config = dict(
    n_layer=10,
    d_model=224,
    n_head=4,
    n_kv_head=4,
    head_dim=64,
    d_mlp=448,
    vocab_size=2048,
    activation='swiglu',
    norm='rmsnorm',
    norm_place='pre',
    norm_eps=1e-05,
    positions='rope',
    rope_base=1240.0,
    rope_fraction=1.0,
    qk_norm=True,
    attn_scale=0.125,
    bias='none',
    tie_embeddings=False,
    parallel_block=False,
    init='uniform',
    init_std_qkv=0.0339,
    init_std_o=0.0,
    init_std_up=0.0339,
    init_std_down=0.0,
    optimizer='adamw',
    lr=0.00226,
    beta1=0.9,
    beta2=0.98,
    weight_decay=0.071,
    lr_head=0.00558,
    warmup_steps=285,
    schedule='wsd',
    decay_fraction=0.682,
    decay_shape='linear',
    final_lr_fraction=0.05,
    batch_tokens=32768,
    seq_len=256,
    doc_mask=True,
    train_tokens=151000000,
    steps=4609,
    dataset='wikipedia_en',
)
MLP neurons of a small language model. Each row is named by its layer, matrix (gate and up: input weights) and neuron, and shows model dimensions 80-143. Each number is 50 + 10 x the weight over its row's rms, rounded and kept within 0 to 99. A neuron's up and down rows have the sign that makes its largest values positive.
After each neuron's rows, "fires after" lists the tokens most often just before its 100 highest values on Wikipedia text that the model never trained on. A number after a token or word is its count.

L6.gate178:36 57 41 58 32 45 58 51 59 52 53 65 54 64 46 60 54 60 38 52 49 45 51 59 44 38 54 64 60 54 56 50 74 48 47 51 52 64 57 41 41 53 58 49 57 63 55 61 45 37 46 51 72 52 60 56 67 50 54 54 51 45 66 49
L6.up178:45 54 61 64 57 46 55 51 49 51 43 52 60 47 52 50 55 50 48 40 31 59 64 44 45 66 56 48 33 49 48 40 59 62 47 28 54 59 46 45 38 48 48 60 60 51 61 49 48 49 45 52 54 49 38 42 44 55 62 55 45 62 50 63
fires after: "R" 22, "Pe" 11, "man" 10, "ri" 6, "E" 5

L3.gate244:47 67 53 45 50 52 54 48 35 53 57 57 47 38 41 57 44 43 48 05 53 59 65 38 65 55 37 51 53 59 53 30 56 54 55 54 43 48 47 50 23 32 35 47 53 53 35 47 52 31 54 46 63 54 59 75 61 50 52 43 44 41 50 60
L3.up244:59 34 37 62 48 56 47 50 53 44 55 44 49 30 48 60 58 40 49 47 51 66 31 38 36 51 53 49 60 62 45 51 41 28 64 45 56 51 48 38 41 49 68 47 45 62 55 49 45 51 54 46 58 56 35 51 40 54 39 51 63 51 45 48
fires after: "Pl" 16, "Tur" 14, "pl" 13, "hy" 7

L3.gate39:54 35 52 48 54 35 50 46 35 42 56 38 45 43 36 57 43 54 53 42 66 42 65 46 55 52 52 37 48 40 45 54 37 51 65 49 62 48 50 31 46 42 41 40 65 41 58 43 45 32 53 60 50 40 49 55 70 42 55 64 54 54 64 57
L3.up39:60 63 42 36 70 70 58 46 35 56 38 52 38 47 49 58 45 41 66 64 57 62 49 51 42 59 57 67 54 76 55 37 43 45 55 42 49 47 40 47 47 71 59 66 45 67 29 54 59 46 37 62 64 39 58 55 41 44 53 58 52 41 44 64
fires after: "J" 24, "A" 13, "D" 10, "j" 8, "Ang" 7, "Ch" 6

L2.gate24:54 55 37 57 57 48 38 60 67 70 42 58 74 51 63 62 49 49 56 64 40 65 68 47 41 45 58 42 43 54 30 69 43 32 46 44 44 61 53 57 47 32 53 47 46 64 40 34 57 36 57 62 56 48 58 65 47 49 58 52 52 47 60 36
L2.up24:54 59 49 39 48 67 64 55 53 45 72 40 57 60 54 50 68 57 43 43 38 45 39 16 63 27 40 48 53 57 55 33 57 34 70 58 51 44 62 45 50 44 52 55 42 46 45 59 43 72 52 42 62 73 37 51 55 48 32 34 48 25 40 62
fires after: "." 25, "S" 8, "Pr" 8, "nor" 7, "e" 6, "ud" 6

L3.gate82:54 81 41 45 46 41 48 53 53 53 39 45 40 54 39 55 63 62 30 49 45 55 72 57 40 39 58 54 65 18 34 41 49 54 59 52 60 56 44 59 49 46 39 53 57 54 54 51 39 53 55 47 66 58 57 63 59 36 53 66 67 39 53 34
L3.up82:57 64 54 38 44 37 52 38 33 46 57 36 63 59 23 22 50 63 48 71 64 38 51 54 50 59 51 41 51 61 59 45 54 53 51 59 53 50 56 55 45 41 32 64 59 42 49 48 45 36 58 41 75 64 57 54 40 47 57 55 47 75 36 42
fires after: "R" 29, "rele" 12, "Rel" 9, "N" 5, "H" 5, "in" 4

L2.gate355:58 42 58 46 50 62 44 65 48 65 40 61 58 61 49 47 61 34 49 36 45 54 53 41 38 44 68 48 27 59 40 55 40 39 43 54 58 55 67 61 54 47 38 78 48 54 37 33 38 42 61 38 41 53 56 39 61 55 46 53 58 58 42 38
L2.up355:52 59 46 55 56 49 45 52 51 50 58 38 44 48 44 61 74 43 57 66 48 53 63 36 33 58 55 59 51 51 30 61 23 46 56 59 61 40 54 70 62 58 61 55 29 49 40 47 31 38 48 61 61 49 60 40 42 58 63 51 49 54 48 54
fires after: "member " 17, "fr" 12, "P" 11, "did" 8, "Fr" 7, "Co" 6

L3.gate181:59 45 51 45 32 66 58 61 38 43 53 64 46 34 49 59 61 48 59 64 54 34 48 54 49 61 42 57 41 71 58 57 38 45 52 48 49 45 65 49 63 35 43 52 59 60 48 48 54 51 60 54 56 54 35 60 74 38 43 42 44 35 50 41
L3.up181:43 25 46 50 49 56 38 60 64 30 37 51 52 47 45 40 41 39 50 61 35 43 68 51 32 35 43 72 46 63 63 49 63 48 70 49 51 36 58 44 59 45 55 37 56 44 54 39 43 39 61 61 48 54 33 58 74 40 48 42 39 51 53 59
fires after: "K" 27, "Ch" 17, "ü" 11, "er" 10, "ch" 9, "it" 6

L2.gate388:59 52 55 56 41 30 54 47 45 47 50 29 48 35 56 61 50 40 47 44 48 59 50 32 31 53 37 51 50 34 28 52 48 48 55 48 42 34 33 45 61 52 56 48 44 54 53 53 34 29 46 41 58 48 65 66 63 43 28 67 53 58 57 48
L2.up388:52 43 69 53 68 51 59 49 49 51 43 44 65 53 47 57 64 44 51 47 41 58 68 24 33 49 40 44 49 48 47 50 47 20 74 49 47 63 55 57 37 30 52 57 45 40 51 44 51 46 54 36 54 55 55 73 33 56 55 59 53 48 46 40
fires after: "S" 22, "Pl" 15, "At" 8, "pl" 8, "R" 6, "re" 5

L6.gate149:55 55 52 59 54 45 57 57 59 38 48 57 33 41 43 57 45 31 54 38 44 32 40 54 45 56 74 60 54 66 47 40 48 37 55 40 46 68 51 31 32 46 55 59 57 66 72 42 45 54 52 38 77 59 55 62 51 50 46 33 49 49 56 51
L6.up149:53 51 34 48 55 55 67 55 73 55 51 39 40 63 41 50 48 45 43 55 36 41 57 34 59 46 53 46 36 54 43 49 52 45 51 56 46 56 66 34 41 61 48 32 53 58 62 47 46 50 51 59 56 33 51 53 60 63 58 21 58 46 52 49
fires after: ", " 14, "E" 12, "O" 11, "Bro" 7, "of " 6, "in " 5

L3.gate326:27 43 63 47 50 41 46 44 44 60 56 45 29 57 58 46 60 34 64 45 51 54 36 54 48 59 62 57 42 52 29 59 54 43 44 36 70 66 46 27 50 37 42 66 46 55 52 48 55 49 57 38 48 47 54 63 55 60 40 54 62 58 61 51
L3.up326:54 51 40 57 73 48 45 62 31 39 50 45 38 51 63 35 43 54 38 51 36 53 35 49 41 23 57 63 29 36 46 49 50 40 27 61 52 40 60 47 35 66 43 48 45 43 50 45 59 51 51 47 45 53 39 47 42 57 72 43 41 53 49 74
fires after: "p" 17, "C" 15, "P" 11, "ac" 10, "c" 8

L3.gate128:52 35 41 61 40 63 48 57 51 32 55 64 41 45 37 47 68 48 47 45 41 44 40 48 55 71 43 55 32 47 52 59 50 49 39 44 51 38 53 53 57 52 33 66 42 60 52 48 55 37 42 74 54 52 43 40 66 51 38 50 46 40 52 42
L3.up128:40 26 44 45 39 57 53 63 32 41 41 73 43 38 35 36 48 38 41 63 59 49 33 70 57 69 42 51 51 50 55 56 58 62 45 65 46 43 63 50 66 58 31 45 45 41 57 48 41 43 43 58 43 44 37 38 63 51 40 57 56 31 44 61
fires after: "of" 11, "Wh" 10, "m" 9, "Ch" 8, "k" 6, "tw" 6

L2.gate74:67 38 45 70 54 58 45 64 49 59 36 57 49 56 50 44 48 43 43 60 45 72 56 55 22 23 45 39 35 38 43 51 51 46 63 38 62 40 58 56 58 60 22 59 49 47 55 34 40 50 51 41 44 61 41 60 51 47 47 70 51 61 56 41
L2.up74:58 36 51 51 63 36 64 56 59 50 56 47 49 51 45 53 51 54 38 52 54 64 64 48 54 49 69 41 59 55 63 58 62 58 55 34 52 53 52 55 30 63 47 56 54 42 29 42 59 33 60 38 40 59 48 60 46 28 59 43 52 61 34 48
fires after: "\n\n" 44, "is " 39, "was " 16

L2.gate157:58 62 44 50 51 59 26 60 56 63 48 55 45 38 49 48 59 29 52 41 50 37 45 56 47 67 45 53 43 34 57 34 39 60 33 61 55 48 52 51 83 49 44 51 50 56 59 46 45 55 47 57 61 51 45 48 58 54 51 44 44 54 57 71
L2.up157:50 65 42 49 59 64 30 56 67 64 43 58 31 50 36 58 56 39 45 44 51 32 42 50 47 73 53 61 55 50 39 44 56 56 46 46 34 49 58 25 59 71 45 50 40 63 56 45 42 63 51 39 59 55 62 36 54 60 61 49 39 63 52 62
fires after: "ed" 14, ". " 10, "\n\n" 8, "As " 7, "Fr" 6, "S" 5

L2.gate150:39 29 57 46 70 60 55 44 54 67 51 37 45 48 47 46 53 34 63 51 51 47 50 50 47 40 54 46 63 62 45 53 38 46 65 63 41 52 68 56 52 39 43 51 44 62 66 44 40 51 48 48 74 43 56 61 74 51 55 40 38 33 54 53
L2.up150:59 42 51 45 55 54 65 55 32 74 38 43 52 40 58 41 42 47 51 49 53 34 61 35 47 44 50 60 32 46 54 55 49 43 26 43 55 35 60 66 68 57 44 62 50 55 58 28 44 67 47 36 52 58 48 51 48 61 69 35 54 55 56 54
fires after: "J" 18, "st" 15, "at " 14, "At " 8, "St" 7, "str" 7

L3.gate343:45 64 52 71 47 55 74 33 56 56 45 52 34 51 62 55 66 41 47 35 30 60 58 52 42 43 51 49 70 30 34 43 53 44 61 40 42 35 49 54 52 51 55 78 54 59 48 44 44 46 52 58 41 33 49 49 58 45 50 62 47 54 69 45
L3.up343:70 60 51 46 47 39 46 55 51 62 59 42 49 38 40 51 59 65 35 51 52 56 51 59 50 52 49 47 38 50 42 48 47 50 58 53 46 35 71 50 39 46 43 42 60 53 55 67 58 55 55 50 56 54 58 31 44 48 55 44 63 62 49 46
fires after: "R" 20, "r" 14, "re" 12, "bec" 6, "ah" 4, "Wh" 4

L6.gate295:39 60 71 55 43 45 61 49 44 37 44 49 40 37 42 42 57 42 43 49 46 58 56 50 46 52 62 51 53 45 54 38 65 55 66 38 51 51 53 47 43 62 64 41 41 51 28 53 49 37 40 66 57 43 39 55 35 60 56 34 41 47 63 54
L6.up295:47 54 49 68 45 54 73 47 59 46 37 40 40 39 36 55 75 50 62 57 39 54 39 25 56 60 43 52 74 41 46 40 43 44 48 48 39 47 51 30 48 68 40 55 47 48 56 59 48 60 48 53 42 66 40 63 51 54 55 58 61 40 55 47
fires after: "E" 17, "R" 12, "u" 8, "O" 7, "A" 6

L6.gate10:52 67 63 43 45 51 44 56 48 46 46 66 58 59 48 25 60 69 35 28 44 48 42 51 55 63 42 49 40 48 47 45 25 43 64 34 58 60 48 44 65 41 37 55 40 50 56 35 54 41 52 59 49 51 61 40 50 40 65 52 31 54 55 50
L6.up10:46 50 61 47 60 62 35 35 61 55 28 43 57 49 46 50 46 44 33 51 64 65 49 57 49 50 59 33 32 44 50 49 50 53 54 37 48 59 49 60 58 34 48 55 40 47 59 38 56 49 21 64 63 53 55 56 70 45 50 39 48 49 55 47
fires after: "Ger" 13, "g" 11, "li" 11, "hum" 6, "partic" 5, "Americ" 4

L2.gate92:45 56 43 23 28 30 58 48 34 40 48 55 60 46 43 62 49 55 36 68 44 51 42 45 62 54 52 39 51 44 65 58 55 53 44 45 48 27 55 66 57 42 68 66 40 59 45 56 41 67 51 35 52 63 63 55 59 52 59 53 36 50 64 43
L2.up92:46 49 57 37 55 55 55 55 39 45 36 44 44 38 43 42 39 54 52 55 40 46 58 43 57 58 60 39 42 55 51 57 58 49 41 47 66 43 49 56 49 61 36 41 52 42 59 57 46 64 55 36 64 51 46 58 36 54 66 58 36 48 54 64
fires after: "ac" 26, "D" 15, "g" 14, "c" 13, "At" 8

L2.gate438:52 56 30 31 49 59 50 50 39 48 58 56 44 37 57 36 61 43 54 65 42 62 58 52 43 38 58 66 51 45 60 39 50 60 51 36 68 37 46 44 59 51 49 49 64 50 25 42 65 42 47 51 62 57 41 74 63 42 53 34 58 48 56 64
L2.up438:54 40 41 38 56 61 56 46 51 50 59 51 51 41 66 43 56 71 42 48 55 48 55 33 56 40 49 49 44 48 65 47 37 64 53 56 55 57 39 53 49 51 62 65 55 44 33 59 54 30 64 60 53 57 44 61 49 43 44 36 46 45 49 57
fires after: "." 58, "ad" 4

L3.gate252:43 64 34 53 46 48 60 58 40 63 60 48 38 45 55 55 39 46 47 38 59 76 52 47 38 42 52 47 48 33 32 43 46 27 61 60 54 48 35 54 63 38 41 52 54 65 54 45 42 54 45 38 56 44 52 34 48 42 66 40 59 54 57 23
L3.up252:45 53 57 61 62 44 62 64 48 34 57 45 38 39 58 69 38 42 47 61 48 52 65 51 51 27 46 61 60 45 55 68 56 41 59 55 52 23 45 48 52 46 57 51 40 57 37 54 52 45 52 62 56 53 45 37 60 40 54 43 52 53 60 35
fires after: "B" 17, "R" 13, "P" 6, "N" 6, "F" 6, "H" 5

L2.gate179:52 47 30 46 41 50 47 48 45 67 49 30 41 58 39 48 50 52 69 64 47 49 66 63 61 49 57 48 43 46 48 50 48 31 56 55 56 60 40 57 33 46 53 55 65 59 49 45 61 39 62 52 53 25 60 43 44 48 51 62 57 34 35 37
L2.up179:77 57 45 56 54 50 44 61 42 42 39 38 59 48 43 69 61 46 56 66 44 47 58 44 63 67 65 60 39 52 66 48 40 28 70 42 41 44 51 44 62 42 44 48 37 57 47 45 56 51 49 51 58 47 44 49 59 57 52 34 47 29 45 54
fires after: "D" 22, "B" 21, "Wom" 14, "J" 7, "M" 6, "wom" 5

L2.gate174:40 46 42 55 60 63 45 62 56 39 53 55 54 41 57 66 61 39 53 61 41 44 36 70 45 56 47 48 32 33 18 62 43 44 44 48 54 48 60 46 51 65 64 40 71 64 41 39 71 49 51 49 54 38 51 50 55 63 58 40 53 23 58 38
L2.up174:45 36 53 53 47 64 47 51 58 45 53 42 45 42 36 65 51 39 42 69 50 51 50 46 62 49 41 49 37 35 30 53 25 46 58 32 43 51 47 41 50 55 54 38 59 60 47 47 47 62 43 65 54 58 54 38 49 53 50 55 50 48 60 35
fires after: "B" 26, "M" 23, "Sc" 8, "T" 6, "sc" 6, "t" 5

L6.gate144:53 47 49 51 42 50 63 56 68 39 42 59 38 47 62 43 41 58 46 25 49 66 54 49 73 57 41 49 53 46 55 56 50 41 48 36 59 57 67 64 52 28 39 51 40 32 38 50 36 66 44 60 46 46 56 37 44 43 40 53 45 52 60 47
L6.up144:42 64 40 67 49 46 45 48 56 40 52 36 41 54 48 50 49 56 45 54 49 69 49 53 51 51 55 35 60 51 55 56 67 44 55 35 40 45 60 59 48 60 60 50 59 37 51 52 46 46 51 49 38 48 39 32 57 69 41 48 49 48 56 38
fires after: "A" 20, "O" 18, "I" 10, "N" 7, "W" 5, "n" 4

L3.gate412:54 61 38 47 56 58 53 51 56 44 37 62 49 51 55 49 60 50 45 33 52 43 45 54 50 56 42 67 64 53 55 51 55 56 53 40 59 69 45 47 46 65 40 61 51 50 37 40 39 55 43 55 40 64 61 52 44 52 54 50 59 77 63 49
L3.up412:42 55 46 59 55 61 47 51 65 23 49 61 48 53 42 49 40 62 48 60 61 57 54 31 39 64 44 44 54 53 45 32 57 46 64 44 52 70 50 46 33 43 44 55 72 70 31 61 56 61 52 57 59 51 55 50 58 42 38 54 50 56 51 72
fires after: "le" 14, "A" 10, "re" 9, "cre" 7, "I" 6, "U" 5

L3.gate337:43 41 35 54 32 54 59 59 43 46 43 66 41 44 67 46 59 49 55 31 47 60 32 55 43 47 31 42 53 56 63 61 62 46 47 48 55 55 61 53 44 64 40 51 63 74 46 43 64 52 64 56 37 57 64 45 47 54 58 36 53 39 57 66
L3.up337:52 35 25 69 34 49 59 51 38 55 46 44 34 51 51 60 69 44 44 41 63 60 31 58 43 53 48 45 58 59 59 62 54 44 54 57 75 55 52 48 33 58 39 46 51 57 51 53 56 52 47 51 42 48 51 40 52 47 64 42 43 59 32 57
fires after: "J" 20, "Tur" 14, "\n\n" 8, "R" 7, "un" 6, "Be" 4

L2.gate71:61 39 38 49 55 47 48 43 74 53 39 45 45 64 39 53 49 64 42 37 53 80 55 38 59 51 66 45 44 42 52 44 56 36 67 40 54 46 33 58 46 36 66 57 59 49 40 39 59 49 49 53 49 62 70 50 52 32 48 77 60 42 69 45
L2.up71:46 36 41 50 55 51 38 54 55 62 56 62 50 63 43 56 32 52 57 54 60 53 63 40 50 52 63 39 51 60 43 45 53 50 68 29 39 60 61 52 52 42 45 61 49 55 61 29 33 43 40 42 51 40 51 54 54 38 43 61 51 39 49 52
fires after: "A" 19, "S" 11, "re" 8, "V" 8, "Play" 7

L3.gate115:54 46 40 56 55 52 46 38 46 40 44 50 52 45 64 54 37 38 29 63 41 39 71 42 40 50 40 44 74 25 47 59 32 39 67 55 19 46 52 53 53 50 54 40 62 52 63 29 46 43 54 48 45 31 43 56 50 53 51 56 37 51 48 52
L3.up115:47 56 46 63 61 59 46 46 68 54 45 51 63 50 42 47 37 35 39 46 44 50 69 46 48 57 69 41 56 74 56 62 28 43 33 47 37 53 51 42 37 56 54 58 62 52 63 40 59 55 59 44 61 46 20 29 45 63 49 48 35 59 48 66
fires after: "m" 23, "F" 16, "f" 9, "P" 7, "ag" 4

L2.gate306:55 46 51 57 37 38 31 53 53 37 34 32 44 33 17 66 46 46 64 65 45 51 57 42 41 40 46 36 43 52 51 63 46 42 54 67 59 52 46 61 79 63 37 60 32 64 51 59 39 56 46 55 67 45 56 36 69 51 38 53 41 56 52 49
L2.up306:62 41 41 48 53 62 46 49 38 40 70 50 49 49 46 55 49 60 44 53 44 43 38 39 53 51 52 45 45 46 53 57 47 57 38 39 62 42 35 68 54 51 50 46 50 55 45 36 42 35 54 38 37 54 67 47 44 46 26 65 42 57 56 29
fires after: "i" 13, "G" 12, "inv" 7, "Histor" 7, "S" 6, "N" 5

L3.gate113:70 46 51 45 40 37 46 52 52 35 48 38 43 53 33 52 61 50 51 65 54 52 38 50 54 62 27 36 65 44 65 33 39 37 50 69 69 47 49 65 57 56 61 41 48 70 36 50 34 50 47 41 59 31 65 39 66 56 48 43 46 56 58 30
L3.up113:48 25 49 26 38 51 60 40 36 53 26 62 54 55 26 37 39 53 52 57 54 44 52 51 48 51 60 48 62 32 50 58 58 33 63 42 48 47 47 54 53 54 46 58 40 74 53 40 51 54 60 37 53 63 39 43 44 48 54 39 45 50 38 64
fires after: "ab" 15, "rele" 13, "d" 10, "Sing" 7, "partic" 5, "Ch" 5

L6.gate170:57 48 54 47 57 41 46 49 64 54 46 76 51 60 40 57 43 39 55 36 58 45 50 56 35 48 45 55 52 64 45 68 51 41 56 47 49 59 47 60 57 49 31 61 29 55 49 51 42 52 45 77 54 42 34 48 62 48 42 48 50 41 62 46
L6.up170:44 43 56 57 55 39 33 40 49 44 58 40 60 41 55 41 62 61 55 51 37 47 51 35 34 49 26 42 49 29 45 40 42 49 26 57 36 59 34 39 59 52 67 44 45 38 70 35 62 41 39 72 49 42 49 43 52 56 53 50 64 77 34 28
fires after: ". " 18, "|---|" 14, "sit" 9, "\n\n" 6, "B" 4

L3.gate331:58 51 52 52 52 67 51 53 61 30 43 51 50 47 45 51 57 55 49 46 30 39 58 39 36 27 57 36 52 44 56 45 41 27 55 37 33 56 50 49 51 53 53 42 56 57 33 39 52 71 44 64 48 51 40 60 52 39 69 56 57 44 68 38
L3.up331:51 54 58 57 54 62 34 53 67 44 60 57 62 64 34 50 54 46 57 41 46 28 50 55 53 40 55 53 36 45 49 52 39 28 51 18 46 50 55 30 46 71 62 44 38 42 46 51 47 46 41 66 59 46 37 41 54 48 84 49 50 52 68 60
fires after: "ol" 17, "con" 11, "P" 11, "ind" 9, "Tr" 6

L3.gate5:54 39 34 42 38 63 43 52 59 68 53 60 46 42 56 37 53 23 35 41 39 62 50 51 41 31 53 62 59 36 49 56 52 49 48 37 45 41 50 36 35 57 56 67 44 65 57 46 54 50 58 46 46 51 48 46 53 39 43 54 53 43 65 43
L3.up5:42 51 63 45 58 43 56 55 49 51 64 53 38 48 56 50 26 39 13 30 56 54 62 52 48 56 48 44 37 32 47 51 62 48 52 34 58 72 57 38 59 32 54 61 52 48 55 59 45 61 29 53 31 32 42 60 49 40 52 51 40 54 48 53
fires after: "ac" 18, "S" 13, "A" 11, "es" 11, "s" 10, "Ad" 5

L6.gate289:34 27 55 44 33 46 58 47 34 54 49 42 43 65 48 37 51 25 24 55 68 50 55 53 32 52 54 33 61 38 45 56 46 42 50 55 31 41 52 47 47 50 63 61 66 59 72 52 48 40 50 65 72 52 47 43 45 57 57 53 41 39 48 50
L6.up289:59 58 46 50 48 68 61 49 34 50 36 60 67 50 50 34 51 64 58 38 48 56 45 48 67 45 47 64 51 33 49 35 36 39 45 53 37 44 61 54 31 38 38 44 49 66 31 49 54 60 58 57 59 63 47 46 55 42 52 71 20 38 50 72
fires after: "T" 18, "S" 18, "Au" 10, "maj" 6, "fil" 5, "av" 5

L6.gate119:59 67 33 50 48 41 58 59 46 56 50 59 27 46 60 50 55 42 49 48 39 62 54 54 52 50 37 46 52 50 49 66 45 54 39 64 24 70 51 64 58 46 49 38 62 46 54 46 57 62 47 35 50 37 54 36 49 45 50 32 38 55 53 33
L6.up119:62 52 52 54 45 54 52 53 48 64 40 62 39 50 61 49 53 54 51 41 61 38 55 56 41 50 61 36 46 60 47 43 55 38 62 33 40 50 40 49 55 61 38 61 65 56 56 47 46 37 54 58 28 56 27 50 53 66 38 45 49 55 27 50
fires after: ". " 59, "\n\n" 20, "\n" 6, "\". " 4

L6.gate171:61 51 46 48 48 59 50 51 44 47 42 50 53 28 38 49 48 47 55 36 65 41 59 40 46 49 44 46 46 58 48 38 59 44 50 58 30 48 49 45 59 65 50 57 62 69 45 40 47 52 67 37 49 47 54 60 51 63 52 45 62 35 43 50
L6.up171:51 41 42 51 61 54 51 39 63 51 64 44 52 34 34 57 54 46 49 58 76 44 62 45 43 52 58 34 39 56 45 35 82 51 54 51 41 48 47 51 47 62 39 62 51 50 60 56 38 56 38 52 59 35 44 61 63 56 50 37 62 52 52 53
fires after: ". " 15, "." 10, "to " 9, "f" 6, "about " 5, "The " 5

L2.gate381:47 33 61 34 47 53 53 57 68 53 59 61 58 46 49 51 49 45 40 53 46 62 42 69 31 53 44 40 57 60 36 56 29 44 56 56 41 57 32 39 46 58 50 50 56 62 49 50 48 56 39 57 37 30 46 40 49 54 48 26 57 37 37 62
L2.up381:61 56 41 51 41 36 61 48 48 50 70 53 30 62 54 50 53 48 48 39 61 63 47 43 59 55 52 42 47 52 45 46 47 37 47 54 62 42 22 39 40 53 41 43 44 55 60 50 36 48 58 50 51 56 57 54 53 48 46 67 54 45 47 33
fires after: "f" 39, "\n\n" 17, "th" 7, "B" 7, "sp" 5

L3.gate306:36 25 60 28 44 46 58 50 53 39 52 40 28 41 57 46 45 30 52 56 54 58 39 43 56 50 47 65 55 48 43 57 34 54 63 54 55 48 33 52 54 61 46 40 54 45 58 44 39 46 47 49 56 38 64 44 68 46 50 44 59 57 47 58
L3.up306:37 21 52 48 44 52 51 50 44 33 55 35 34 45 38 58 46 38 52 73 52 43 33 40 64 48 45 61 54 51 56 61 61 57 51 36 57 52 55 47 56 59 59 49 40 42 42 54 41 59 55 56 56 55 42 60 54 42 58 45 56 44 41 54
fires after: "V" 11, "T" 11, "M" 10, "s" 8, "v" 7, "n" 7

L3.gate402:40 37 57 50 50 62 52 50 38 41 41 47 53 43 43 47 47 63 57 47 61 51 49 32 33 47 60 22 51 53 39 47 47 54 47 39 36 53 67 58 47 32 52 72 58 53 57 30 61 45 51 66 48 52 33 40 66 56 37 42 48 40 67 63
L3.up402:53 50 46 44 66 58 49 31 39 55 64 49 38 58 39 62 44 57 36 50 57 31 47 47 49 48 42 53 45 29 45 57 58 53 50 41 59 71 54 40 42 48 64 40 38 44 43 40 48 44 52 64 67 58 62 54 47 48 51 69 48 43 49 53
fires after: "Coun" 22, "Ac" 20, "% " 10, "ot" 7

L6.gate66:58 56 36 51 46 53 49 60 64 48 56 73 64 48 48 49 69 57 74 43 62 51 63 41 51 44 50 56 44 61 45 28 36 39 45 58 56 46 49 41 56 56 41 49 38 61 58 59 51 49 59 60 39 56 53 52 66 43 38 53 53 55 48 43
L6.up66:53 48 54 54 49 48 39 43 40 45 48 53 52 47 52 47 52 55 44 77 48 52 44 58 40 51 45 59 42 54 40 46 38 62 55 25 47 31 81 47 53 47 51 40 48 65 41 40 39 49 46 37 49 47 51 48 51 36 32 75 69 56 70 59
fires after: "\n\n" 49, "\n" 6, ") " 4

L6.gate225:43 34 40 42 48 62 76 59 43 54 39 66 43 40 47 51 51 60 39 52 71 48 61 51 48 45 51 56 55 63 35 54 43 56 48 53 51 62 66 55 45 51 73 54 40 42 35 53 54 52 48 38 64 49 37 45 48 49 54 53 51 46 63 53
L6.up225:54 35 44 53 32 56 60 56 42 40 54 45 64 52 49 56 55 60 39 46 37 48 40 61 43 48 41 38 59 42 51 58 51 56 44 49 54 59 44 61 59 28 33 55 62 58 49 47 41 51 40 44 43 46 51 61 47 44 36 59 63 54 49 33
fires after: "R" 21, "r" 13, "eb" 8, "Wh" 7, "fin" 5, "l" 4

L2.gate64:43 40 26 54 44 50 41 58 35 55 35 35 56 51 43 44 55 47 47 47 65 52 41 41 51 56 60 53 56 45 52 41 51 56 49 58 69 65 58 33 59 26 35 66 42 55 56 56 62 52 50 41 75 30 66 39 58 45 56 36 41 23 47 45
L2.up64:56 48 47 57 47 43 31 54 56 49 59 59 32 27 50 56 40 47 52 46 54 32 56 52 62 58 65 54 69 49 48 46 53 28 47 55 59 54 57 62 76 43 55 59 49 50 66 37 31 65 42 51 49 50 39 45 50 50 56 45 28 55 41 47
fires after: "St" 30, "G" 11, "B" 9, "mon" 6, "st" 6, "S" 5

L6.gate89:45 46 55 50 48 51 52 57 54 37 34 53 51 47 42 38 39 51 44 47 56 54 44 27 43 37 51 58 35 57 32 31 54 42 49 49 45 59 63 56 52 51 58 64 45 52 56 58 51 34 51 66 52 57 48 48 43 44 36 62 45 50 65 51
L6.up89:44 45 59 52 52 24 42 46 38 52 66 54 56 39 66 34 64 48 53 51 26 46 57 44 43 47 56 40 43 39 59 42 41 36 46 48 46 56 44 49 48 59 39 33 51 46 70 46 48 41 65 42 59 48 34 48 49 39 39 56 35 42 59 48
fires after: "\\" 38, "- " 13, "q " 4